config.toml
norm_place = "pre"
norm_eps = 1e-06
rope_theta = 10000.0
qk_norm = false
tie_word_embeddings = false
parallel_block = true
init = "normal"
init_std_down = 0.0
lr_mult_down = 2.0
dataset = "wikipedia_en"
MLP neurons of a small language model. Each row is named by its layer, matrix (gate and up: input weights) and neuron, and shows model dimensions 0-95. Each number is 500 + 50 x the weight over its row's rms, rounded and kept within 0 to 999. Numbers have three digits each. A neuron's up and down rows have the sign that makes its largest values positive.
After each neuron's rows, "fires after" lists the tokens most often just before its 100 highest values on Wikipedia text that the model never trained on. A number after a token or word is its count.

L4.gate431:540518527505469495499463520444503494496569498458557455550523544488501495456461548497470441544512375453509408406560456411510459490512549521487540557534465399513509534568398531494551537499430455485526601462465463584420532467543464489516510501560522409424465409463554421398484516508443535435
L4.up431:571561460458475482504573505564490566412427513435430539488526479513472550483428554516469443491474574512537454514478507421575493434533566531407496538487453470408556432463492587515542459514436534483525511506421542482534468436421420430562509465538436442440586446495552444479454571471479492507
fires after: "s" 56, "as" 6, "S" 6, "em" 4

L2.gate81:388491550447470497486512499478543485539415419429493453568450481520471481603466541447450507491521517480530590581446480526608473479536537531461579558427502436527499575488455408521454497581546516520467499448510535478445473481478476522535460496536506465476506468474554549482537487482443484520
L2.up81:538525592464584471488530529578513535473500441435452392444490447538583396441392512496444479517413553492531531541524613469369435494486537453466577505429539491501424464467494528556516495513555421392521467496515527452512496492534459531503506521433545508464503460548471516512538475477399536446
fires after: " (" 26, " \"" 16, " " 13, "-" 11, " un" 4, " re" 4

L2.gate493:556541442616382525528590521533504498523563502492515451533444513554614589571462524472509482526518465518508538503590534529476508473408469507501475477504470533494406541511507506529527456497501454426597538446484538499521495428460454504439512518374493469552444512539463592485517529495595463453
L2.up493:523554611519433538548496573433486481557507500521558518525506418603460560511544516560502489407583495513517478479491498488549509549506559532418472475473482497501524598506532490404581495449438575460420498511436566551517489459522532518523501540578571545486447477482384499493476527549437465510
fires after: " " 62

L7.gate336:522513592575507589470474507487484616482486546481455559496408529487463440513520392523532448468409570537483565453464516553522507479459558483592490391546498488467536489416484456563529557519490565556572543529457461581440512495529571462531395417459552441491604518467516427588521438599538579545
L7.up336:465580464497538477538507494517549431562534500472450501448567426493455437420363528467583485570497491497467505534501535534537462517533538437582422493412418517480546446542523541474499552443456514490542540524487440539439577493504490420499462542575461541430521446436454527502513517397526475576
fires after: " " 73, "–" 13

L2.gate282:484456513441486430484483467536509515492482466570485501534492546539417533509390605515478450495557465448580535533533517538477463508568582512490554456495500491407513420461492428499584540512440549432521451523479397483566477520477451436461540518531462484485539474519575495472466492381459516505
L2.up282:473490478537487521572412514559532512589400461521528434581511486470523459456544530504458570382485383493530470513516515518560485467437495545535510533461457373512615570444452506498490370534489538486436500555572547518464470478464458479503508456540504428427534495529441573422524536454437555521
fires after: " " 44, " (" 14, "(" 14, " \"" 10, "/" 9, "-" 8

L7.gate529:487510494548462503462511497476475410527480546503439495530429425445474622526459507564535555440484541557518520487482570508508494455513521407453589537514495529518503495514518446451601595544449509487511573532509432561482498513548455530567431523441460471516489515454511554575457459574588549566
L7.up529:464469482560425415481432523445570542502523475490515506503495442500549500495488411541542460504440504477486554499497521500395531440465549526467438524493548468555473417435451475484535497557441384595541466600514511553428459511602505513509550560498449496543520401572504494494505556536539496516
fires after: "v" 20, "6" 16, "4" 14, "7" 5, "8" 4

L2.gate106:512427575543521479321565431460566515539496500573482546532444423590597474558486514605401553508488349534514448505465573458567494539487530539500517492516434526397530458502564502514580468533451520577524523492508520448476442536449550483558500494478522519556435493487527497487524511431435481493
L2.up106:556411498477467494426574398492618495530508463556528538487615546534546475471486472453455508547413471515461543497381511404522531515466526434394496508538479454520485434357502465445488496512443402437559434531603525438492525495457481543487527562476535410455382461502520532531466473469620462493
fires after: " " 47, "-" 5, " Tour" 4

L2.gate760:623550530526517503596504489423457442419525457519460471543541591485501407579510529471440494576588394562503423557472589492569471594509521565486509454613537501604510514575461549530497503482622508553456436499472531534564565556588527532504441500508588471485520497531572483529376551621478488535
L2.up760:535578593448521464584563558408454499528551453477567426577483603502431562553545507497532463537463523508433495455416529507458486450505509554506588527522485470565451563472496480506455505494531515503493485505468558510526510485593504446577502414464531518527533497438542442508401534592567574486
fires after: "'" 41, "os" 16, "9" 6, " " 5, "0" 5

L3.gate428:472543557547491546474569600546518564521494535501451509470443457479512507472448485472554466566484530520570467465529524534461513513414561570553468547550530489482584392579505521498499460479570440436448420405501512477618551576415534492447473526519581622443588501568470545451523458450519497474
L3.up428:516568484416479534554577395478553524560512630516533591448475515488456508477534445381532499506572453518515401561548495599569524549578439511462530529560437548527531559426484480434522482433623483440448497466637456486487548505556555421555434560556440461565448534601509542503574445481509532488
fires after: "0" 37, "2" 23, "1" 22, " " 15

L2.gate632:531363535525530562437537484481589562503449405468532455481560486547450381456523558514506465506461507458517449497525496408445403560517537459531560466463597557471438446527514581421570543507482528571511469503467509572509495568464474421466466609432507465553422511464501416468495528464513494573
L2.up632:479499451502522470512593475553527554495519475650527469470549377544463555429472554526506519613401544507488444512457482549459499477492411492502507539557470461468489432474499531515415506442553423563512440509457568419459504515589444538515487547488577447530509525529448445521479514589456471492
fires after: "\n" 35, " C" 7, " Gold" 5, " E" 4

L6.gate529:535518449452439461537451403533461533602533539562558437535515486513576412444477494499528549500550517430528559521474559456530452616526606555486490527428480577564506531399569527510554441434444452524559423447524469501446489510434456519495576502564460541485531473499506509416438543482516531513
L6.up529:449437495469464523604560525528533461515473471413481543527475454471540507669526550505409545521464442520497527470409571463489467550516532537533551480438459501503476518399489459463501494577501491606510421548489440419473533459528425453567494540502454597576537541446428564417555524484506623466
fires after: "s" 31, " S" 17, "S" 7, " Wind" 4, " M" 4, "." 4

L7.gate352:513502615587525468482494549404472594525498446492532518558458569482525568446525458404500485604542509495522555579591487523492501452616492441489514438539514537522519374620461438453425585451513485491483454499475393499495525531418502449484473551578463460464522509486510502434527545478478517520
L7.up352:517474478461492522472427481568553523490518550528489588501379519517489550490481554442473542413433444429556607485498634511477496504598486511432482521495445528560536475585551520489506487509496489493518474530497487528489624497493509509513455465404463433497601462468509543525519478470582524571
fires after: "0" 33, "2" 22, "." 11, "\n" 4

L4.gate671:582440449509485553529536585515586459555522576477499465526519405395516585576430536472527491398543444503428514510487495583583474514515503481514504532574472499486451551439522584410485625467369583415564412554449475429449573527424442466490527490451534548498554338483553429446458487535531536429
L4.up671:479592406513540569515411498470541464590462513417513539504479574462420445491442530427448453437501429532519507514538481451484492554506500544448505505461490503416481496532546501476553535575485601529462445527448545517501435493449447541494477555468498539494501470479397470550555451487508386578
fires after: ":" 37, "°" 21, " " 11, "′" 6, "oc" 4

L3.gate640:420443423572469519580492460570512577596456533525538527574474518455489504530494452426459477578437530455502596429428434465511589454457398596531449478529582526562485478508443519557480539594453498501502435457576532486428403462520542492471522422397469523459529495475499429423443512440436450442
L3.up640:488528508595431523483396483531482490485541493536431520523517601479527603563524447494536434574411568500494454540584530495542544538528485479512501465613445548447437449578525476403542540581489586537435542541502522428446444526531494465571512457445452540435541436543525464558502586527483502351
fires after: " " 49, "s" 8, "1" 7, " p" 4

L2.gate367:585425486533546532464565578557551458489593462518482430533546459512448428577550513557479448489588428465491518526542525531514463515434482518508527454512522481548393589519465435553527508432414453444538529545430511467558462512502463536407474493506508549510538411528471527533444428431459410486
L2.up367:510512545468468464589546593440536523469474478445415550629522456537526473479508575426482467531542447507507494507562522519496453570437504507531572541489585442503504499558452543521534473438531483549417526596480412578505443508513524510579508568541505432475561468424480560621494529461530435439
fires after: " " 52, " (" 14, "'" 5

L4.gate743:425494449549500575494421547499440537510505491456538564577478515527459484555453542436507524524573411538496586449470537424560478569446544537525512591455538492519509426457481497547495384461525505416572538564479403556558520499439331463471569489509526469501390434549566534515503450495525476513
L4.up743:554490455556567585556556444493482563486534512445506519499572540557441465453508476446438482453473430446483547485456552513518514545461537506452512477506508478544625501502549371568444559520532538562534480480486451551485477507468420488540443476469467556477500451493611531582491510401533463469
fires after: "s" 65, "S" 12, " S" 9, " Sch" 4

L6.gate308:497525594454454529449573391434508479497508502469444526509519482524512549546577353529470533440533446489498564528456537597518453490525511452399445440513541458567364539499533604497473518545596512553495534449520616489486535460507560466498472574470496491558488464443483510556476476553493597457
L6.up308:371462570567466498434528412440601542507509485518434444490422516507465518550491460488483445580450531479469527522323579486489455494549524487468499458492657542507411511497536468472512533469538443573418527463505501471483463569574467498468538448480479496528505424506538492610483561532471528451
fires after: " " 53, "7" 5, "6" 4, "th" 4, "5" 4

L2.gate377:421517503455431515576477508470482382551459454607453573577579492562381496540444573519499464519482393501420551583552519483539500444510490482497463585469453459527506502544533580504431502573476553524527418527518460535394563547456492464515589543589535469472445454469481623591520564427489553423
L2.up377:497517521525508446581543469536537459542509473526433485594557455537513564477472555543433383436568501447511478531496558607602507480496482477426512544464450418397496513548509543464530486497485574527566491485468509487477506460493543520541524497525506426468480469546486602493534440492485485429
fires after: " " 31, "-" 21, " (" 20, " \"" 13

L6.gate188:570483480546517491502527504493558559434480495405558515545542478560642501459465543530523478562552448489508522454471492462580514431476545392477502480382397497494470453506498517583472549498521466552458483415506500551415519484618483525517498494500436463452479450466512469534516548372447552485
L6.up188:462495484567482555489468531512458489481592537540450540525513386600433510502440430540564485683478422447479411580530447447457472486505526435467531516555458518503553509490515524508486491565616447564486452458405477537520577528520512417532551470495504447503452469482514466497531486547462525478
fires after: " =" 36, " an" 11, " career" 9, " " 7, "ac" 6

L3.gate487:604497578498524545466574490473505544459526428489448435469574594493417572477541459555521554490424489523508530481573541377431518577456540489453500399512466467493494575474510502581459469468552443521519469461516489397489520426549495545503433545504614457526510487543497506586385463544464492460
L3.up487:403455464493502544503547503594534505385462534601552464546562425517480522451472460433472535486481522495496480501533491396473413566481567473465585432512554495505462560542493421388483514559476459521559455528504455489516442590489566502562427487503476544540480473466525582559467546540460549542
fires after: "1" 50, "2" 8, "8" 7, "3" 5, "6" 4, "0" 4

L2.gate238:428480603512588457603476513515467414481513506610448460542587498477500513558550545476526555479620569448519490537424502492439482521572491641498492504435407536497408539482487526354470465560518598547554518515472451516487564502408505518420499527483590435489498443508486487548505478531471542498
L2.up238:439513617414518416534430424494469475525412465604544560593563532475515468467473481458448513480556512495429474447489464524470518425558598513510536534474494445599452438473429566381508461467421563483523607518506532521469545440450479377521481445548455553501528489492453556458510572473555565532
fires after: " " 74, "-" 12, " (" 6, " ex" 4

L3.gate535:526543597457533465466600488457504503514475523575460526478510541421523544516464460476493551430594453496508498536473509485484562547484528470594487439433517457524526488432502536563564517539579518534539469474479511590454533570524555599492505543547489566491468526427518435535476512553421482483
L3.up535:533510500489516439521558436592583482432500596493588497508620497410418571465472432506479489510495439524430546467532548430516463514508513471576511416559576352531577546548543492510424490520515457499441443562557509389478562516506523481567413513469516443540387472409471503506453499554509539483
fires after: "0" 33, ")" 13, "6" 7, "2" 6, "1" 6

L3.gate816:426455574429533585489558516521463440564337519442563333424477489587613471467482488523558492525502489436576486523582559520626555502564481540493525493427503442487486514441414515523550474525469501517388475482453430470515512549568484491457468453448483572526432560565503587526484486579505533466
L3.up816:528511553482472485519502477485522498512549506585484548525457425573449476445505549509486587486440451561501485392553480471566526397475498522454528494518422481631530456424441472557537443542463474466553463492553560500501382422558491609503366594458462602521572502575496488490458514540486593621
fires after: "5" 15, "3" 12, " Te" 10, "7" 8, " Pa" 6, "8" 6

L3.gate635:537493574458463538340438583407527535595549516541547572476481429459408551525533523566545414430505525397503474438514423447417515557458409505461533470506440543517471542448520606530454581492492553500549461500477553428467437500474505467526437502492460491570526540444469430461460474477438408581
L3.up635:487494466479538496451470568530450510551468498538539379546522539530471416461541522463523470406502493487499459447487554561488560556505390554490468596557467518561454513474462523516473488411474489496473478519509587560587499567478534494516435484596521526530460410592463512490499490496432566486
fires after: "\n" 43, " In" 6, " Gold" 5, "|" 5, "," 4, " " 4

L4.gate815:451528419541587500450535421464541538596511503493541406502509517594646521498452562589454456494524420424553495574518525559481478500560570448500419516375433606571517461473449549537509538504568476464565500536513491604489571484468496440527446534471510518495553461527414502530424490490575557481
L4.up815:421528579350534426507502546503420594546538530545476558463419552562467464652417607434445520556461457520480449519523477538501484494462480467520464460477410629458514416514522583499588507572420582510421607504423438492585514587522498469399509485433514469493459486575464448494486562551500574505
fires after: "s" 55, " Los" 6, "is" 5, "sses" 5

L3.gate329:588534454512485487509546429575454494491524536500405459457461493540488424522496432485520533446546489517479575500499533404510448520532471522496507426501421484527520521514450540569540516567515535575533522390456456528394395509544475585496461473538444611567586511557513436477496534552554567514
L3.up329:543461461541429517538479407507506476486448492526567512462514654533467395499419460494370493458571515492486446567496523467436526501526508434508556478501594453502546512579483562395457486570586482557506471485485478439450514448461488504555517426427455516569523573571478435448473489509516551527
fires after: "9" 29, "7" 26, "8" 17, "4" 11, "6" 6, "," 5

L4.gate434:526464405611626583477446482557568532431603565593551517503521486445450471501528464463491479485550463553487492437408490445498442473485459476528445411562550443503519497541505432505501498500528533518534403448557507500461601519412551529515434488564590427509517525513455532537505550417468490610
L4.up434:455525466404404526507484523437480484502499545478574449477368528519506530419461464430471570468570471524411502472549451531464503524510521509524520643464529508620522626554546420591473532480499446517597505482539487570519512532474459444543368427459477568526414520467524580488496464516478424464
fires after: "9" 35, "2" 28, "4" 8, "1" 8, "7" 7, " ex" 5

L4.gate793:555504546401412570489535498495460502536468545502471543467474549513422497478516468438540501425519526488545580559467517536594529468483455565482473560537463494485543533549549539524581466555458589565475580393493479571461530502481527551504475487561490545499539498489579575474493489485532511452
L4.up793:476406623547524587499469493510519630520529523497530489461601429567445443540503496439505428481500451538463550380596445496506533458605479523541517532517523488535516574518496431434390511449470470485462451516491478428429514471520482462605459557553473592412466521429445505423447434440544622584
fires after: " " 38, " P" 12, "s" 8, " T" 5, " S" 5

L3.gate140:504567553440541533485459522488457492491374514493478592407533460539538546431524620496499488511500494507531497578543554586501537481533491531454492493467495542530544529439561489525438516466487499535545595540543405445517484462550484442430407477546477556510492544485486531468457486468427496531
L3.up140:453549464498481501491529554588491351482565549492576505554507469506454562486473431510464455486477518564565541440412536562429444559510478557588493500559453452514389617499568508485522518444521568531450446594517565602534473539506548480478562491546444548453560483547579583487597513541491604464
fires after: "\n" 23, "|---|" 16, "|" 10, "|---|---|" 6

L3.gate18:502556548504490506550495565459504490531437543440440466553570499482473535407497553474554434459459489504538560417528579550482487565646484475504570502434480460590579538448487512535511525473511562563379470595468509489477469395472381581518486407534496417521511575467496531549541433441555521530
L3.up18:462493498547552547488471483503535493548541503588523440530583475568456454544444459500435507535424576561467549446525541546494542426518594580470529508489511413532504432522439501576587478489528499500471553420478551428463484486499452483591594507549509439469498435542506602519588475541456504554
fires after: " " 37, "-" 16, " (" 8, "/" 4

L6.gate749:500492447445461507496406466542493480457460508436494529481500463522625540555459443472528475515525473407547488528480454530480487533535530536475545442417509559583468519471439522475547535581586556463527563463426454472438437490585465476510462447496455465468495502512495428530452455479477512450
L6.up749:472574396457486544492481527469463580477490471530434531553577469466511466500421459499429632540531504431450556490526544471523529493453503606508490419500435427531481494560534535498565584551477445381459544547455487554500473469488443533529461405469543551461499456443553518558487556511442472466
fires after: "s" 26, "ma" 7, " As" 6, "S" 6, "es" 5

L3.gate142:492456609542561502480496499460462395528466482482525436503483374501551505460513521557537429454579539441508456428531403495514504471501463577532461465453439388527520593550534499491512482567518443518517500523585451435547448560486478471520612489453476523566491529544556583413443467497487461467
L3.up142:503527487497511494426414476489464374475485523494512416472502432485543505489494495478632473474479464505483421453464458498528454548579579532486432449567505450491509470529477478500505508534488557488510470431537508516474440444439456445515532467453561445437497549506544517405519537549464522510
fires after: "," 54

L2.gate169:523469522502610443508551597491547583552493550596511478521521483582486590480550532517459516464521483394517482550533538523502530513461506540490488423515481558516473453623457564546504435462435508556515552443530493598550415534447472387438371520476535460536435520519528523486496502590493582470
L2.up169:511465480534391542456492452503541584469500481517497462554525488481505435472540537506510480450556459493595458420467486498490475547523577524560569568447499458592584458504482515539463489471491596546522483433492443539450440427495475424545447460639554478493520521574527470422538436560523487463
fires after: "\n" 68, "|---|" 15, "|" 6

L6.gate763:483570546521516556477509528462588507480481561562509549519518393548540422469465419506489459458475391474458497481466498548477471489521574461592475426437587514529540488485514582494531535528495463493493551424479450552489529469562534443558520499463536547414470486483497493537511503488487575522
L6.up763:514487562494547430436530448609561547480529537386594455494571473546522491564481467491502438560525458458407435546599482499510499371533570519506536488550468551559467441420463627580440528461403526501508477459492568550490407507452554484521499509553369554470514546641439485415490564387505515555
fires after: " " 35, " from" 7, " was" 6, "4" 5, "2" 4, " finished" 4

L6.gate774:485557516562563551509522462512539508421580532417499525487487551433568487418567466416494515470496466495457543499431536478514475486512549415605556502539610546529458532488507465551420467591477497475495478506434380534475496526448498487455360515536456544517464425368579449506580558532456423463
L6.up774:497535501453539495582453511470529532383452421456429450533496584558539578425551503469514506497534501457460510502424447488545563464526447426487472473472457559500566496509538457424415447493555591535469452436446557495508605519471510452553543478389546466648512500425496548621451495496570428570
fires after: "." 40, "9" 7, "5" 5, "0" 5, "2" 5, "6" 5

L3.gate459:521535497543462470547576524464412475506487391511489524508480402516469562383482469449484523549491486477670509533518500535637482598475546521445462479490448468455485556475592495542479554499517516476454491474545468552511430496572598512480502495473550475537514527518512514531506519492519452463
L3.up459:413546578543567486409503505378522393558528461441504508480500505506431559476516567505429486446461449527552499486525528538480482586406521496463544509509515483406473500481576545524414504527425462415468535511500536613497485503336551523555409608583527493534490510501552458396492477467463433554
fires after: " (" 40, "°" 9, " " 9, "w" 4

L3.gate438:538465544494555438484477498549479536481573348416484425534472500528554536558404566433477433545507508457433558470432435538497571471498523558483481536541551542558480420477526449551572594454465503514467479515490566491510543528458495429487552479377484460522402579487570479514478513419462496624
L3.up438:565624513460401441494465476487573513466490513484469524518506491547564451529484466417523445488571477466515582513524465447566464475520477440443503487523507548524503387503556574521402403502574469444430468477522425518514503441504452460410486477408631503519476442558552551551468521533543582453
fires after: " " 83, " (" 4

L6.gate822:486578519472526459554405545438495405491510512517630487505467547475486567514479476501471517504562413527472643404398536537567457539523524511420493531527520519435479515494499562428535508486511483512460557544515478536466493498577524532510569443507567449452553485524479597462491491423529512473
L6.up822:408519477508455538508473461532574509563470532425453432410503460499439542487538542578543570465415471578534548492556556493612548408485501598518466480459518406506535499413426483518461555546479569453508416524515499498492570561492499420437548400526459519417526528437477449533513441543540530632
fires after: "1" 17, "'" 12, "+" 11, "2" 10, ":" 7

L2.gate355:518474412590551498541564552432471421515510480557458473441483443459516351562538432507592433368453448563490501521478424536485451471542502596513533531547443538490470430391479492604508520601470478563480486459496534497544463589473546553526454426457455524499516485566445504481530575455478463474
L2.up355:540442629531500440545480422439516483540585506557440643539499524483525525498571540535493477455467487468479498519513478542510515501442436475367477497417466477527507631516503557493554601485482598507437520606574603434460529451445389515466530463493475490502469445458525486471512503550463444464
fires after: "==" 26, "." 24, "\n" 7, "===" 7, " ==" 7, "," 5

L2.gate157:497534544527556396504523538511473567424420569529461531458423525480499554462529498491561500489384480582405451500574510501454470410515446467543490570495546440540420433428536564550444438517547453561475553550458458531505407496513536539455531551487513544505405547551544496448556426571551496542
L2.up157:456417512552510531410489519573523561523511476630567491509488374602525515531416538497463466482496499479600521511484432343519443498541502539501583562504416537565530472509545507496470467402496516518453395442519466519511411548486412512591450539542466503557449485509492530451469475545478480532
fires after: "\n" 68, " Total" 13, " Gold" 5

L4.gate492:510499507537513550539473520574552579527552505402432524481500506560435440573496579436485432598542513473615380559487493514517452442512498622444580464475496604476496491565466420517467379439440441465581529490512487554454531426474437555491441528492496456514500553455578603491424515554547566515
L4.up492:503403460501411495539594514422424510537542513511465582486434477517507473495502506520517408472497375607552459535479439557552579524461545452495514463521475476487573448503418466549567530532508610454597632518439399481605534470546468498399506522567465503458444425465499476470525476429474433557
fires after: "s" 27, " C" 11, "T" 5, "C" 5, "S" 4, " of" 4

L3.gate507:506476503500599609449548488460498477509481451502482497531404541536536539425541486441477449512536443553456560471470480499523546509482431531519467501482514537488581556523551453546610527504548556595447501515515423465564526512434545441483482468604389567509561454421555587547577558473506484463
L3.up507:542500453569557579441610630411558519519506453508546564473449588565495562437557515423430436449526421521484474535621427409455440502514482480522518514469420487559536574498474558492518460441437385507496428412504450577486514466477471516466563521463494527496479474492542536482526539564573554470
fires after: "." 39, "6" 8, "9" 6, "4" 5, "7" 5, "8" 4

L2.gate715:399527512574557456503570475487494503446612520539474483618470510512507493552490475556512567580549551415561504544492505606572457597448509391490471525608490471549368546554548522462486536521504474505519619512508514537466626474424516463560479497399483530581486451481624514541467512434544490435
L2.up715:515527448460437614587418515404510462509452524505518534489488366552546397466506519496443457477530393541490551505454473565455483522531482565576448580569506460568508570493481449495498522520572515501514396484499540454527504540582404579564402529485454513416449453561509464535552516496459615533
fires after: " " 45, " re" 10, " to" 9, " enter" 6, " inter" 5

L7.gate146:524497601526499514584555495551520598516517487536483490567480511527482453530558483492507483456511494420416625488500400456438500487435526587496516443485436465465557553446569503465463468476534597579444445442557533525508443530520424513493464510522572487540494430452499541537442597592457546445
L7.up146:513454415618517524491520548571532494570461397496454503588519489483490521504581483482490538482516537528428426548451542490510453466494566499570492443451419468466490518483429531516389586466502488549505580437489527551523597481484599621460505488564472486404382411549540555494492512440470548550
fires after: "\n" 54, " there" 8, "." 8, " " 6

L4.gate820:510410497538439464505550497471489518501483466474463466439509457554445466462455451423608555572547489559464424557478509451521489593465469565516439415484495452574497561391496566499495513476491529448487534426503508514457518490440432433463570472530547503448654532481447540561489561541488586601
L4.up820:537471528541472504449469551431562527512486582494466532455522554598547511561523441506526575494471485493498533569501576491494530478361488503444579554506446568449489546420509455494469480538549542448474490440458499542386369474447524488497569549550417491448454496466517489550510533510566498615
fires after: "al" 25, " Al" 13, "S" 12, "s" 9, " A" 4

L2.gate12:487489458518471506567523526553520460573533526503439511516511492436546500527466424419461473472506495434432521473422384367405540503427498533496516491427464534581533505474512448494475452496452426474484512542563553486461492417437442488442492582593543534543499397528504498502459537549475513482
L2.up12:518533507486461429464429525491453540486517507439430478531586432516485455514615561500561459510513468550519463534471448484455455504503472487513480433545503495539505381487474487544430473477436511313423437561483473441468573504541445488498541459446532503582442505513499450521466509480444454457
fires after: "\n" 40, " (" 9, "S" 6, " S" 5, " Da" 4, " D" 4

L3.gate641:505532488553480444544508480586523481563538471470488555537531470503476566532475537494500559452610471469461519565451448465591431431582430499470496500452515494506457517491543506418481478597583487506488445585563485502469481465601563467463554421461539528475513574513539589457483485455523592449
L3.up641:536487436509540514577505410498429436571409405436507589453450597420460488440532488443524469423555492436436487506462561533534530543581591544466564600519471577432629560511528490609441458533548548461476516502538584441430536457432521436482534462481515500455509547522516467470511474568452630475
fires after: "," 50, "1" 10, "2" 10, "4" 8, "0" 7, "3" 5

L3.gate613:562525456446499538494456525416507554592522409534548506577577536535521497469571464576583504393582409521566473517510428449557357496432535516530603472518467541527540577454548481435474496438506513522519581550507537487500383495498558455488401451491418492548487458523453489488504449508477520497
L3.up613:593466522445459543493432509387473513532478489526536516467598504538491486481579535566549453513519421523572436540532552489534465494458567543502532545520462459499531590530512567460447535481444532472529521541565645480547467512495554417483436368560477536564571409511541567467492441460442542441
fires after: "\n" 77, " ==" 4

L4.gate302:510579470517544415497549386454501462554519470554493474490444459486550532559496552470598456469398460538528508500483385499492491557575489527518523476423459470428480480469575450483490445612487610548563610411497536522434493478498458498511523499603593478492543492422474493543473559502392495476
L4.up302:484527533535534503454595522408543528628455522465475418479511537413543491463533541481573514502492620539490550509526507508454482474457504452484512478487449505569565492468466486469524482556471540473470467501493470473469468518486495440527542448567530431462559490451587456470506593557484519610
fires after: "al" 23, "c" 7, " C" 6, " Al" 6, " p" 5, " Ar" 4

L7.gate233:463410455517505502472498404552442521492500514496509448454467505543526481436526566520617481394474528466550445503417415480410443497618507439513565503472462549438494553481505576563610561520503537582566489598545417469455519417495579482493509499531419521522551519551410620516513582455490435567
L7.up233:541573575539496517505540511455447501472508492463517387550527568565487513398523541460613493476521449532401528466416526499487480457538496475576569474542366491575586533470473524498487539496446601426485512530523495470447496472496467495504595430524536497446480498462444478471477569508389526466
fires after: " " 39, "-" 8, " (" 5, "1" 4, "," 4

L2.gate785:465479520439607518479535582537513472484521477510472438504480413528487409539515614545465539497547472441447501653526527575480557466557457470486529455527468473468456459574465560457403551569480446456451494527501420535473559472533522449448580570531530558531451452534580551531546432464467495456
L2.up785:456465580490434484402584451566582552536432488537527506457518532516435524497569533600514369388523491486427529433602473621539468461494516502584632604536489459524494466471442472484535479441530514443457585444463511501451498456459413493618528450503519483571544425498560505525538498406516533457
fires after: "-" 27, " " 20, " (" 13, "s" 9, " \"" 6, "/" 5

L4.gate551:527497527497522498483584502474490523527602455515488540481502440389469538545546495492566592573506466602546498422402453464471460460555496493530421529473560414483420559533590552503473612501469448534553506566554522537490548454487488476458479455538519557559339635491474565468495464446440436567
L4.up551:557526526541485545514528513524471426455443440508437475509498487503470505442463540470465464432569423543409473413472452526558563529532470411579464554451480522506391557514491547565519460477466544517430435535519555499557481553460432443473576464474500418446564510525484499433596523498455427504
fires after: "1" 26, "2" 12, " in" 11, " that" 7, " following" 6

L2.gate759:521540423494480484450534462519530539551350505492503456523508453499474562522511455423479496492633375487441498464518424510445536589567491514479476562472448442492496453549517594520411520576477470500540512551533426486484497487494604494522463485423523537550514461563552546446464505577532469529
L2.up759:418459453478473558449455515583468544531463448543494466530456419481494417473579508465409442424469583437535484491484508493546485396443611562520461527483450394580453517492496509555427483421499420507505507459525528522521482476460534476451532504520507448457471488503449504412528517618443433517
fires after: "\n" 69, "vers" 12, "==" 9, " |" 4

L3.gate216:502455484497527574480605516545490461448424460478540508480495539564459505544521478494476536449568563524370486451492419535519503588460448466543517538504588529501564536544469524533358515496490498524396416557422406488493455446543571549541460459495398461559602509562525520535434497514596514503
L3.up216:449529444541430417463519458548594527541402505575511440508476495494500557460511499621499490507509511567429543505485592451521465566508449522526469437566536482449564522467532467458419414474509513489515475434543400515517609452485522393502431461490555511533538567514512487524541445441417483570
fires after: "2" 32, "7" 18, "6" 10, "3" 7, "1" 7, "0" 6

L6.gate579:510517445469533522565497434403508550536537513517531539417470479410583489532472470588477485466461518532564527546578396426521505494530560489545415553459424585618521438442485430577553487606485427481485493461467534509456442570363441565481396523516535495538472484505552437473485413493466439509
L6.up579:464465551499583516495455474468545506435508443410524487494516515473437517524438487593470488489531553460510558554444552458515435428461541594435432563496519372461497452407547447461491530556529460438452576453526549602498497517509484375462468596428480538472552479570569450640509432473463571544
fires after: " C" 26, " G" 12, " Z" 9, "C" 6, " K" 6, "c" 4

L2.gate164:462528572526534390528491497536431516568452476513547533538541512493421542486486491539457549484512410593522518532506431500528466524485516505515577541374500468447425509539503492554449500533552517565429510534451479479529472461523453471462458591461533502496487456504497535496471491499477446508
L2.up164:463404455460538471430513437539472476557546437496499539576535568541527428514487531451445471392522473438553509465550462469560524527383485587588460580544537459400467548537495481532543487569535491539549473474528481510503480494472515508494523503484431470478499504542491594494515441529569400494
fires after: " " 44, " (" 17, " re" 9, " \"" 6, " time" 4

L2.gate201:560518593509465446514475521588502552400405486510499526553498396541604563573493508450539449396566517580532504520526546481526454440506419452553517547548476474506489620454378575572420460492518556520436482529506544478408580448450434421590461588493519531440487502447566462510468571558546542533
L2.up201:394481613569496505480461536513401532487433472500468423523467394449552443475504517423432451441452553503515484481482544572520429420458515542452494491476447567478505470499517534471496615420482480469597476480472477501476585474405476505416451540575555553526489494580487440550448566549441475509
fires after: " " 43, "-" 29, "s" 5